From a checkpoint of a small transformer trained on Wikipedia.
Size: width 512, 6 heads of 64 (1 for keys and values), MLP 2048 tanh GELU, vocabulary 39979, 71.7M parameters.
Architecture: RMSNorm before each block, untied embeddings.
MLP neurons of a small language model. Each row is named by its layer, matrix (up: input weights; down: output weights) and neuron, and shows model dimensions 170-340. Each number is 500 + 40 x the weight over its row's rms, rounded and kept within 0 to 999. Numbers have three digits each.
A block is one neuron, or neurons of one layer that tend to fire together. After each block is what it responds to, as a language model described it from the Wikipedia text at the highest values.

L8.up914:488534490578540560550470452494482459518474456577543606476552426493553445548527446445422463446532569541552446495567544540598515509420486531505526512514458490564474445503484500462506488567533475434559463436495469494534543430458407525491460467571544533434565540433497467476496468485491525509500500523542423504523493467427455533519452506491515508543513557494546516535466512520507402489526578492504573501491577454482533497505536485524480470529520472476534473519530505457415467528573530510546547481480470499427448483458
L8.down914:537494536552538519496453436513465510398534554487478495490507492517512532416490464486596459505426514511531506462457467551534445470515462512505464500515522522497539520454493578470521525494451451535490487471521482403436441477565585498495481510445470473508463447485492552513561450513544483496531591502487504485464594465489518434531541487495444512534512465514557540482455522409500556528486490492546449537504492452523484423487459550435520543581426523393539567524552408495433485433478503492446495515565460559513487514453
L8.up930:527522488505494474501496511422522509531560478551569503419509505538471508450467537538484474514484446573537491430552497509510454526452449513501449449481465520567562543530443517540456472495489501550458491476471559527554566493498489523490503545586495503485499457424543487492560474552398489492459432500542520453529495463512547517475449487472506503469535553486500539522602506524493397534498534526497445507483538445482522549444519483497493469513575509513581472473490495520473472458534539593545489479503512579502526535482
L8.down930:487497506490480498527512525414534531484523555411526536505490514499493546481487504493503483508471469409478483488437508510452517447520508485541485473501542509463545489590435550562455449479524534529492503495444451526429464472437478530520505530562518575442574460525473489467508466488555499526488454529567536481522532497550471511559585490503510499571495456488544588522480445427449531478459481523534551502437528554448453454527519488458494495479541529460505493490551516559458437500454524570462491472408488523459461498510
L8.up936:526487478459490488524529509407450568492511443511509491533508509526553505490548484439428472551513491542463481482562505508501481506476466462506463565391529509489518548547500477457586500529516537527497502541521536504533367437494463580427524568505496508539513553475508482509452475511559539499458494474555546506543502572520425499479509465546492472515567448556450496502494517509456467544493525516541550497373548502461506555568517504523505506536556553514538480462508462542492481509516463509520452482491493498446541529533
L8.down936:466486495560517540458472488495463482473480544511453512477459543503526462516562516532555536558505448555438477459509471542491558505427492513451503535486509448486481422531540545507464509530544466542502613495429501508497516569521537532509451487491480463497495446505484504422483514521543444445551560432541485462517489539501555503501551511505537513472413516427427452446527522444466543480491563462420549501519537501515536498513495580518535496570457526524484516474510439541489501500490526487501515515464500494564432500483
L8.up1080:493429503485478513546516542503496579507526515470507506462517508540476486447503508482498488471535494434464516476528434471590454520471557495471442460499535498514499551566446503460511481472540487515422504496518479520480534447513502502476488492575430499427483432459499420403525536521408476520485533518535538454500592537504553519531392421561472560434532533504467508603605504583506488512426549542437485512498480424502379485493480522519613479475519558513526433502529516532426485396476477499451562549446540489554473552559
L8.down1080:547517477490464566498530517525489567476558527443533513531493526474538387383476449501440511492512523521490470493470495511448509460481576492558455416547483498471550557472489536570502482476457463534543489510399505439481502447568549496451521528434483517491427419484524455590527451478471512488452539529575592508498516451484500485459510472485464488490533543476529473518558456495510468568482459499459526568551517460518512448526352532580549495580490508514570413557475479560512427552539507564479536544473450491565492484500
Pre-verb infinitive/auxiliary slot. Tokens right before a bare main verb, mostly infinitival "to" after verbs or adjectives (has to, failed to, in order to), plus "not", modals and auxiliaries (does not, could, would, have).

L8.up48:503518487572579515549416544464504507515552540476489523474514489471462488560582475502511483513512568497636546447578460478500466555528524525488561494536528496501541454466496514526477501521582470511505527432522456490510534572478517551576514507541495508496431590469463444511567530478491503458498519522442454540524501564392536438524518499557508505497492463468550588547487499530573593470513485510487471480484524483591411537472508470541537462491428533508527478524515478499502489404549496556409477450551540464514573523470
L8.down48:593463550484524501544511512452612551426474477489467517517515557522552435594470503418584454444512495473548520573551556504484481498424469579508513530517479457509539550463561477587504464536504518530523515549465429495459494532497487486526507530505514524557424492500591475552549521480479573461444460488469505510498525544544540486550542539512477489526489524520424526431452467451416460527514427471482521471479483537495475472543470421388479506496532484466550521557516408473524547493548493552475403556484490427515497482520
L8.up1154:478458478575559526447548464516538587448553559517522498579518496511457393544552504512490470476494545436590548472495458507500420449509444549531503454546507481576497521488462478541442518543439653485510533485503506554494560507559598514582502489498484428412491482468488501512543454503541535506435506487512523531482519561463573506539559521501466506472495494492505500542517513547471510542470527487503482465491496510555523444481498526549536541433444503491509519462551457489513497542485540557440496516565554500563449524480
L8.down1154:576591483496514543480463536496422454540476489496454531444534533484562584438460500472511547522541491562526426460556529492568551525497475480446463547515523578468563468580549559475555529499549449526488462516546562408522456494470482471503449471510464527556488480468513464494471455473529488554529472509562503496499473466544494541486494490481485492472524511434481494526553460503543451506486478529519520551501547492487499464485509530514462389542515533478450465501466523469399454498483539499484440598398530555433499522463
L8.up1832:501505477493538528478553487502564488504505571541517554478491532513442499515503506497499488495539538568554525465495467521535402532495502505484507537478510453518456507476553557496434543542529503555469511480521530541521467571538479541484513501499488504423534530527486496451496469415522496477459406514534468497477510490504577458522555544483520521523498447483532494480529443525517566479457466504457481494453520484590446537507533498547511577420383529546469507514533496489507451486488522545422518528519494510506524498506
L8.down1832:525534544544448562532507575543572452495546481460434565527500588545524468524440428441486474487470559442566526556528516445525499463445540480509509493511410506459493526404511526518531456501549556470507497581501411485526508557513536584498501490527532512496467459512486477496516508459519470464461505531505516505439554478488513572538494524501525505436509547544517537505517471577490545520464502512440508509494445548506476486477498538519485438546518576561470528482516477509598562554486466517510482571448480459420494468554
L8.up1930:438468446502456564505508433599598551521541565494494522537517497540467489509466551497518532509527498502502484462535544440497410515558529530478512414455446493519527509518512462541484515593424532502512600584457516522449499582530530554531456506514477439500509461501642498469538521431473471546518516537522481528504551480392549448466500455470493494514512507471537548539538487564464521540496487472470570516463477534547480501487547390484525531480464469523455481508537564500486449510530539427470498494455573525418547541536
L8.down1930:457550528563508518510450537489407494483507489473462548423483528476540536541496497483472497463470534414528516561488467480505457451525407514512581421521540489559506541475507482415506508466523476458520496551446599428496524457545448500474573515492601489480501474567464494457465546466547488506504541435517550508409451512499510610540491509482544587497524512580452506524557537539556493540463495492524493511529514502464494522612471538487475543464581497472534520457507518491542514531493491490479529405465514486458413511444
Word-initial fragments, foreign names. First-piece tokens (often a single letter like m, s, G, P) that begin words in foreign-language titles, names and species names, e.g. mesa, sine, Miquel.

L9.up150:518463487536526496546528442471513556563481465478505492482495419577569503507539462465507535519541462484510485500526413499516479526518489472549530468468472454516488482519502408545509548476489513550438491469524568505522524494548512433562556523489490304527545488465497522540524517431482503553584537477485520539557469512549475480488437520484501507662496522520493511541519500484535491543474502523576507520444526530502433577482560498499523518485498498458447482479555476528513472510503519507475424581487527454501505483505
L9.down150:455549395473531469539533532492534443432467522543507450518507545507364470540507518490456508504550491467458471470510510465568518504508525493457428497527518510473524559528503494493540501521491556455557467486478448486467464556507503468531459465543523571506514525499527527452496539539504478460454473514501470542486466465501480475463512476448520446437507483484494524421504549562450462554429472452658513458446538471492478445512552430515416539501524508492547588426506514482503548540530460492530479434524581528460501500505
L9.up335:522442555469532460558492517498538496638558560495506572495450413496495498442512524462442466521505501493575494475442443569501519490502451439548511444505471430441542537517514513458561522519537493453427560489511488495538438558517513457499503538520472389495438532415484492512466523462465486523482477486521558453464462499459463494482523517516538482520564540425487470566476518456517450521451530466511571502503499484589455490501546557473520488506464490559572495475547551440472551477483441486504503502432484551443443500528
L9.down335:482495450474482466479550541455468533503548467573484462476494548507509608558534536479536484592578497473500480525518514518489509496540455477510562480522483507518435510428504492472491495567499445490497487504550494404569479548529528466466492503453574568537454526489475489422500567500451534496460496507470434495504467496519481547529519478499506494443518418435477486586479479559542492499473465479542533448522542506510530536502561499495492505410540454478489558522515530432546534427463479535531482557558551491516480575520
L9.up881:499534461541525482487514493543538552584498466470518469515571445577510519465457496470469557586565524464473461533487490522487445469431484530457514355510486456505460506551479518500581402594512515516475520484540460507517507489508515477525511521495523445572479487538543517469525505517349497513518533484515538446497468532490462534469469508600592546565540498527531512524534476481570531520482518462471527536471514454515526521527485470510519402496489571474430524488496469482490492498525503465492493550509536492604519473468
L9.down881:540492462435496575544527445494468453407479506445491533465528517488524566511448463547569502502478490440436526581461510433517430475512459524542496500465482490507433489525529423491499577466501504507547519530449504468499463496537539549497473502474474499447549493437578484510491524482553482477466529520548480517521481487478487440578447560471514537519478476438525465507464524451530500494535540562524532447538515513523500562527493477478501534563507451504489524455458539485550436602533522499470550517440453542499442470487
L9.up1802:442474554537549507503518465422531486550593507522632492504526379456461509517537410537500524501503516445566558459479478440513470497505508555505506468407429471494469526530525486508536483493516515524464571458515523468590543518504526413562557534542537347504524485491503514500510494429447503556465518454529572622536478507561489513508489477483508527624508460492494517563521499487459478632497483481567580584470459515513548516539506546507545480449522493474436505522571512547489495420495533492536464563475550522504495527551
L9.down1802:539532500473537531434475559391507429469493505553485476506501607562481437492498498488515475463563526547454496594501510504472519490512500490497471525618493508462549476524505444475531522476477553467517472507550480449489476431402513472511405460518514534574491504472486523456503537541509528466524469490516359622555477532450494520496552448495522527491536519561485466451463565552480471505535476467535525422426538469479495483515489447554386487505476527521477475434481474470569489557460512503462513479552633505489474521503
Mid-word subword pieces. Second or later pieces inside rare words and names, such as em-be-zzling, Lil-ac, Mar-aca-ibo, plus digits inside numbers and opening brackets after names.

L8.up1193:507445525470655476529490459482591462534428547472530528525477449584524567546421511479412462533493498554478581495495443505536475507580514458464557517448525530590549583522484420476570513493499530492466512568486515435461557497505537521527494480514490443560471549480508522589490437503482438508424534496509514544489510467482475468487473489503487469473510514454541490482530487522538479442488572537563519518485467476556504520474550463541457535464429555492537485523530528492494563518503483506482442509536485533476476440496
L8.down1193:410553478461560523522536478494488494575459468540505510479423479525488461498498473523463459528524484553484464496511468479502519485495556528425457455529596480541481532537444518453500487489456484459559494462510495423548499492488433485542510501531499496537486460571533462432526492460412533522454436490541480555473500532586515590527460489497461513509582522481464481524458476506366500505479519533444447493574574476500453439489534466525484515472567521535468508422477545504502499460527505445500513589481529495470520519480
L8.up1199:507524438522508547496533563518486514585485518567511512454565481617470515523494540514469477457582518441579412453601494536526453489481531513514488422476449464459498514537504508490526490487483517427523546526535464493538498506437483490510587550466393492534499555448556457489489426498504542493531516474499474479488493537544571533455494532547530490502490566518456526511505422488498436436427473429504462523517530511449482488531498513554563457451459525470518496489475498535486542470576436474452516484497495518470454531468
L8.down1199:545538571509450517517594531469568452505470511487440482522540430481548565451537526521565515576585510502512486465530452535533504440497587544448591496548506501551416450474493564457495530478504428457478500496557485423559457583508537501537477505478535482448479458534504449516458512521520465529469476513475421500458479501430613489505497475506495450487447548458570492542531591517454539497532507468490536491459433535435533508505481494418435512484487417524514471593484449538493481395503529469459511510580533487533433447428
L8.up1682:491440520419542486467495509484522473583558502553483491482508411578478522495499462508477503486560509547449445534494511525484436521492494502509496503495502442473484564509518541539574509434492505458477530566511492479530551455505494491530525576555450429494534576468495493550410439528446473578454477499471498435477468448551544495491452533526447458486527532425497512584541448438471467483534525418587525584480525538501498520545520497520491457481461530502549521542472506511525531504508468478452524509487467541483476501429
L8.down1682:465558432446485536514500424397486515507467545514465385447493546541566558469539520543458429537475505528479451534475524499482464529533462550489560510519515486562490444554488490461518472473506445458544440487464504513510443464481480513555515499518550565528518516481512543514531531523578537488540475546556495519460490474462512508488493473436479508368471540486513551525520510510486525480465497465605509407394522526477489481509543498484425502481497475515546571546540499542458533539459546486509530481492605482493492441449
L8.up1997:498478568434539472561532464396524481531488479471475512486511432576509484605525464494453535464517523528522553524474522527479405515436575462483502480443553519526544540525420530450595480467518503482475497541502541447564533491519492524594484481511480443516541515486549475508463462441493442498465474540492461483456507551541536501484412444523437481441504488485536516505553438416518514475491501504589533512438516513485508483538527427510596449515506504448539550452490501496478527453505478555566493473459504540461487459527
L8.down1997:536552444526539539480479538523555525490445448544554474425502530506500529535499498506521505479506512499505541519431489486452483561585457518428556429560548521513529478485452475487521475551486417442530545390467519522510494486526438528478492459566535617544509468514495558514476534479483525445488562492471507521470493527467528505550454534425517424440514539547491459486550486484472513506531469505464574456471480445570484514498485528512449469431501517568513478508506506509533465501484551507440511455536523505516473567513
Mid-word pieces, list rows. Fires on word-internal fragments of rare proper names (Antofagasta, Metroline, Massimiliano), usually in tables, rosters and lists, and on digits within table cells.

L9.up128:621540515524464541538544472485488455439499509534500518506532502459459516477520471521523515465520503625507489479487494472558502495488540501496490431596494495591507548502491482471517456438442498485535502449504461478464546561500516463542483439509527502514551461426495448498508458464511510457456464557514491497485539482529465484468466463517578449498497471506502579517539481500461426498510518415534548466445547468541423520579519511497529509516447479445506515486536471532428535447550545469451496578520503580551488558466
L9.down128:524529498482474436547482462475512541541550530424560499501418554478547448476563486543531555529536569476488546495514501561439478504477485576543532518502518562505491496503442529497463407551539511495445492549533482468553475486522447517511490487554557489468554454597448486492495504406506484531463486459455532511508512446424535382420433502472505460564516481458480458493461394424617534518518447548547523464460475507466596533416542532470489471515563448535507464462509527499490528455526471503484543473489497495529459488536
L9.up173:606532491480555459541519495543501490487561493503510540525538504512459502503442530512590427496545477517506484422509510528520444512442565521543472510538443539485533546475502491474481520526488506524474497532514554556539512537588452502463475535538449440496504453465473401475449440492444606476504505487527526516513556428508485505493508506555502541537479467504581479541557464553443407487453504504471464503500560493459516409433492464529496515466528503592530518527412550486466546589436500512466511522520552600464541492431
L9.down173:533516500478495497523455451502419573476540568516497524566530494555503535428460511535513467475472566469499417461504473444497510518442568548623534517474468508555503528498514471555517469546501519550533521533499496491472463519484495469458505488514522551519565525456470467515524510415500516439485493560572496476567519490538548528504424541508479524524528467520509526513528451418468443533482513610511466440553503472471387558489533547404501453453507429563496495493541516496505498453518498553425568452521526504530544549438
L9.up1705:548519490568487496478538429459509533543508457518528582515509466514484467559488463415464512532517490478497460512501461505503506497370535453437494514494498443516543497493358462505603508556437543504482480485480479518520468531465513497508529547530491475538523608526447472455422400513552433526531463505519512468536492474492577570434494446422494580529505545497450555507478424446528532504539446540472485541445516492576417505534550429484497506576535536427532515503539516463499449457507605490437487468510483470505535521485
L9.down1705:499456498463542500528479520457505500492380481389512491542469489487531473500431481510522522472482502577421551447545532435485439545533500503537512552518510467402524478547521504489479530417416419453541519438473559486514583555528454541521468503468572515457465435512491441546540520445543585515542512473518496542495429498496526421516469493490519516546507553522531531411453514480548403502482491482539466517446546515489565524471497496481441525457487482479536537496479556549440544499559509501446479431520458506494544462507
L9.up1937:475564504451512548534537525515478502497527470539495539530509478490481502373582480544482468487495556546485531517513509516489545554486500517435532497466555481549554551559512501424485482524510476462524475461463540526493480467510571466472484521545456511464483488528575490469542480508482490438532466536506496515439531506526535485471460521539535569491510514430589456602542535498492466542463525483598566461440462474529572507567611503448507491505461480546482451487517506496492508518498496473527521504423543555490454515469
L9.down1937:454533532476471449488474483438550371539448564543493551595500521586472512459523444490518486453521507548508464572474517429549487517496506461533497490520510565489550510481500491452474538482465515476509472398465451437565475574578473499526469428467482546510513536469472543481527494442460476445495480541437483533504614495450493556481432503544475495488453487515469479509463425500548409476522504445497530480493486486510471493531513524502530524492476535480485558460533542492458531517520494520515510440563507480491524498521
Predictable next-word connectors. Mid-sentence function words that set up a specific continuation, mostly infinitive to before a verb (time to heal), also not, may, would, cannot, and in after degree or award titles.

L9.up795:538444568548450490503435476575605509415566469421548515503551513511450562484519569456505467528495511503591450472543478521547478508442525480466551440544439538521460474455449515471570489579473479521547516554530558491581495530563458512477509506554457431521472439456566476490551478427527484506533547527484488455515456593520429467485561463520544539500490532474534551461476455521528567575538535475550462570560493528568490511563542481507552486477488503572512549510461533426513550522510443499520505536501496480522559553463
L9.down795:486498505518468527557552552512496515557535559540419495461482490452554517543543567462546579611520540533475587542422494494530481524517536529527526539477549467524468431522483467568443458564479525437488462441509543533457518495443520506527493513432474510487526527503557513556478453495524461543478540580480536519407560491568558492472486568468465463525504481482518472545587514493479565481479501491478542552629585496533484518461474511478524493523493485441497465545489524547512435509514574491542444539459486592492449519502
L9.up1459:502501475473417562519467470467480474454523547514515553467535472494470496541447495502491461502517592479598519531425492551495415505512483493496502504537429515513489448525471519432538455542526483475472541541492516455513476523479536504626492468543405454430495585470490450557509472471514568566510508589522476494466544588509595429575534514509478483506479482438525492526508479510469534515502499541524487494470464430577486532537571482501513573491468529444461489514567528571475493484472496470529521517437531491562457401457
L9.down1459:592483531561554557603524504516574511548466494485519494519548567494518541523518480483595463505412556494437540469523503488543554527411576475460421533462500550476518514444450483524466392484523525535481457535513461547520537567520531559474475427512473479550520501444483530491547519539427500469487488568471408538527547523481487470550442509500485517487474489542490590507486487572507520520485448536504448479510470543497379481443573409471527467537519528443504518497558513475579484516516504497497584533494556481468578457578
L9.up1730:586505527517475487482521485494527520474522490514484492531505507620538443483469507469501535548478518466574461504560458520431407508536515534473510451487441486466471521473523513455495496587540548523503546483503476532549464554528557492488520497520408516493524471524532536496536499446458478522494547568519468490498484550449464455497492481464470525507484510417582554515463454509573577523443435489497500491458495451506463489446582399460494506515507577488538501541533543528564540503458460522496465526499529435486561578496
L9.down1730:510456516546534535500489474460524506476470483448487497541501495557517550508544444505469488489468537467478475472511498519503539492490459594576561513520466474542488502362447501575501486410510515473536459552461515450512552438504467497435445523499535409479447483508487463505417569507522524536519535489583566560488549503565503499496558489514508520446529545533458512409430537595469562463527475373465506480497498524560483477456551531475452496483529521504467531523513450474625605529473449525527554439496567446510445473443
L9.up1934:535432478485495478560487556472578527475523464489505597468551436541479434496470486496543462441489472548485496549585516522514524522498506554466522477418538563489485543445519509540514542580458543524490498526535523497553418515477509532532498527493432484511504459537507486488511554460482491510515499502586569495519503476503493439490464503443500490544526407420479552471497489563582539531541461460509514487475445490570407443500545446447527517447449552502539512525561427444527427497509491455503512528466510462495525555465
L9.down1934:514573528529560537479472453467504492473510447502515489577495528522539492498462431433526483539505493448496446509522537485538511596498469510600492471507539500520536501479409487487555501493525487496508456511515474511452467505518520536435511452513561490487458530478494430527461551485439532505492506516470513492511502474479488528495463488493491551484565538490459388517450525536557494552524491497473431536539459525475551535458488509485478523559478517456479512508455471399589571604567486530508444536449535463521561455468
Start of unfamiliar names. First word-piece, often a lone capital letter, of rare or foreign proper names in lists and tables, e.g. D(iplecogaster), G(umbaz), Nag(oya).

L4.up1602:509557532530552402568473417485501494520605502577451506466535497564578523554461434528472498523485493546507464390537463511506473496459465490526494513483498536519495494565427513543458487577466540469533549419544475516491539470445479446531519497502432548445552523460552495473483459535474547512516486492519521474542532530535522562521428438508493549532566489538470559588553494534444459496468518492521505491540521501474454521448517476475523462465531576499550491531514536515469401589462488582498494533508484545483515499498
L4.down1602:480561460476498528540525468479491526508536495463542528510513570551471522511486506502529431543508437554478411442488479496498531477425490496552447506523507439506438582529500482500547414561506555526481493462516519530493499510425439524468510569508472587559521530523541476476499461495471570507458442531497551506501535515586477499544516485530478521507491470543453527510564498431426451538445562546541449408483494444467475467513556503460440502460546535485475498528527467509473394479452522560487597541537521512503458524511
Infinitive "to" and modals. Fires on "to" before a verb (has to thrash, was to begin, tried to establish), plus modals like would, may, can, and sometimes prepositional "to".

L4.up1551:513439442549491509423526548507505512483482501412481543468542508487540486611446411439446484421485514488515513470556428508500476454534562539517545487561512487541529536469500431489469534526510534478446497495490463479519559463538534442496526563524454474527464510556529484439482454495449478523494546453610543518535470486516555507433531492463483534565506456473505455440470443491414467474523493476476548451513521460485486481455598506512519503462525492472492539489613500536530495488478530528498495458451510483525386449533
L4.down1551:508514503506511552529503523509561529534455450486502540499488474475540494432528443494477499584534472538438486458496489496480478474452456441516510468434480455537481550496511545491534456467516520405462499505528497474457499511559512491512564496529598518520486453572467543498516462440499465481539576458585530487558489530482484506448445487492455458492501514521517490547515495486511547506453511518482511532553510529499518471436503507558525458498530553528497561493470496547646541471566572473491474515516487436478450463513
Mid-name word pieces. Short subword pieces inside uncommon personal or place names, usually the piece right before the name ends, such as Chary-n, Pav-ar-otti, Mahm-ud.

L9.up705:516533513544584515492494454478453517549465513561554435542482516537550569505474514505418453467464480464495444469506499570497508492496530474469444481436518421582488502508496505458556476556563490497463498545531528501531430525467529530487458525480548488570467533486591479517464488471542481475500540481489570538479483603464581426523483519497573467490480417467446493571538514510407464503501503580490433521481512523491516515559451490558497535517470536538456513470477557561475459458520503524502511567584522525399487503513
L9.down705:559410533467555559501561525464495480429491448486522474443544525542506489529533537490523446544538492443567499543522563472569466443453520510537525497472533505510427472533536485476471482527406567526495530493461463467518497540499517501527605488579501475510525499516504472474535541455430465437479482472485568503514497504450598505562469398516533505501561527508564448552519472447512498534488461465523393463496512466588558496476487514462561478602453512452570473480512470450497507554490499511494515455519487509520546534518
L9.up735:562381483530533535584445488556517525601500508523554508553463487455468518499477484533459466545490499524515593492488490555522539511532544512411510442544517496537529493526528503459481447436502546436542502522571563558530524493486526518516462522517565391562453458509465469428492491468520525527506525478542534489501496531528443486543543502531567601470539473498585461512522471471512488477474515436519473507516492447520505402496525424583495410509520475551534442514460518535471543455495523570463501531441534522553506427401
L9.down735:489556506517544491521519548514497491453445529465424552492587522521505480435556578474516554453507502499559535477483551500430470543475488603510537529459537458492519498445499469564471482514557549452483447485483474537471533477524540454426468517463512558496532551471534624533526524526533479544489458509437455479481522465418490555451544512491456532487479464543395483507535496385481466447472498518480533497532408504469569471499486541438477518556434623501457526559486489516539490515587575543513488496536473502380504481565
L9.up1081:469466517551542528487563544498469502563522536533486555512518470537528502556466487482452542536472555553512487486477479523564566553504522524503532469471497500518454452588495472497463464454511555455517529483546500491581504521540503464494513535486509480521490509473479481458477535467500385505519522438426526514565486543532560432467455435486544532515463458527499510503555520508452479484454487508457425492443508518463444476469555488539515421469485526530506544450493583567485520491467566525617491429421500588554599505533
L9.down1081:515523518571430463486487504524507500421493494524501547563458519417482415477487478519517499530527479493469514456471524586561538503500526565481544416504514481491464514474428478500548533531496475486462461449598488553570459543523499526515464433488527589539483478504497472456471486494512544490473527542617577483449526487553487454531569526528563555486520515548464543500524541470506547525523550494544507419507485459524504461497508467544486523501558430513532458469554557517547479512535557557498511524533507505471447453475
L9.up1293:505510517514538495532502470543510576561478409540572527554615456512557453457479489461527423499505575513469512514455536506552550544514494533539462425463467483550448461536548481498530518462517534407554429487571522472521539603478511557469445427460450509544499504482529486457465484488515529451476485484447514492496442507511536433511435447546524489492570495555556501501490503526485482481472522576495482467465511529498494500468495486518516510516519519455453506517502567582480492453403527521542483530552525525473529517499
L9.down1293:515429532466541486529449510500453518535528520544528484458503502483507548552442502529465495456529531563574444493471495477459573485411530464445519505483505551435509406513471527465496532552476539496469455506480506495472456467425454544503492432460551522468514434515520479561480520551497505505588512465504493490508499455488547509541420470480487456434569510505493475433514432508401475480528546467495529420446544458427481514455459517493540530430506514470455552469438472527507553438478506576528522486484513463507469445528
Achievement and ranking claims. Function words and verbs leading into a claim of success, rank or award in Wikipedia music, sports and biography text, e.g. "peaked at", "was awarded", "most famous".

L4.up495:537494558447527498509535454527567562545520463497505516444512514510439527509429552524528452553516564544537498538527498508591514578501521588547557497491423491455439529451547550488543545576433581488545539521548506473505513542496485472531511536544465464451523433483555462484489442488521477550475552485507529499447522524465497421522463501484508496474551552548571488500514503510477500555447530459490445481583497459535533525486534453445490506482559565484428461519559551466485527519457469552569497526465558517579512569528
L4.down495:432483481502377478543493549448585435522514541505502495502504445514508449502460521512523542492484516443451494430493491518528555480571485469482558464410511593469488555460472480529487504536459470526489430505464507506475515450503530463474529453445507475482530430464462484511455476467468483474488579512594503500493572475591482533543492543472445512484518518556459528489428544505517507510494533515491503499616470521477431558483446437492442486526515492479531442503483525451589447521505530486499453508460574499458558557552
Start of proper names. First word or word piece of a new proper name, title or list entry, often after of, a dash or a table bar (I‑oan, Re‑us, W‑LRA).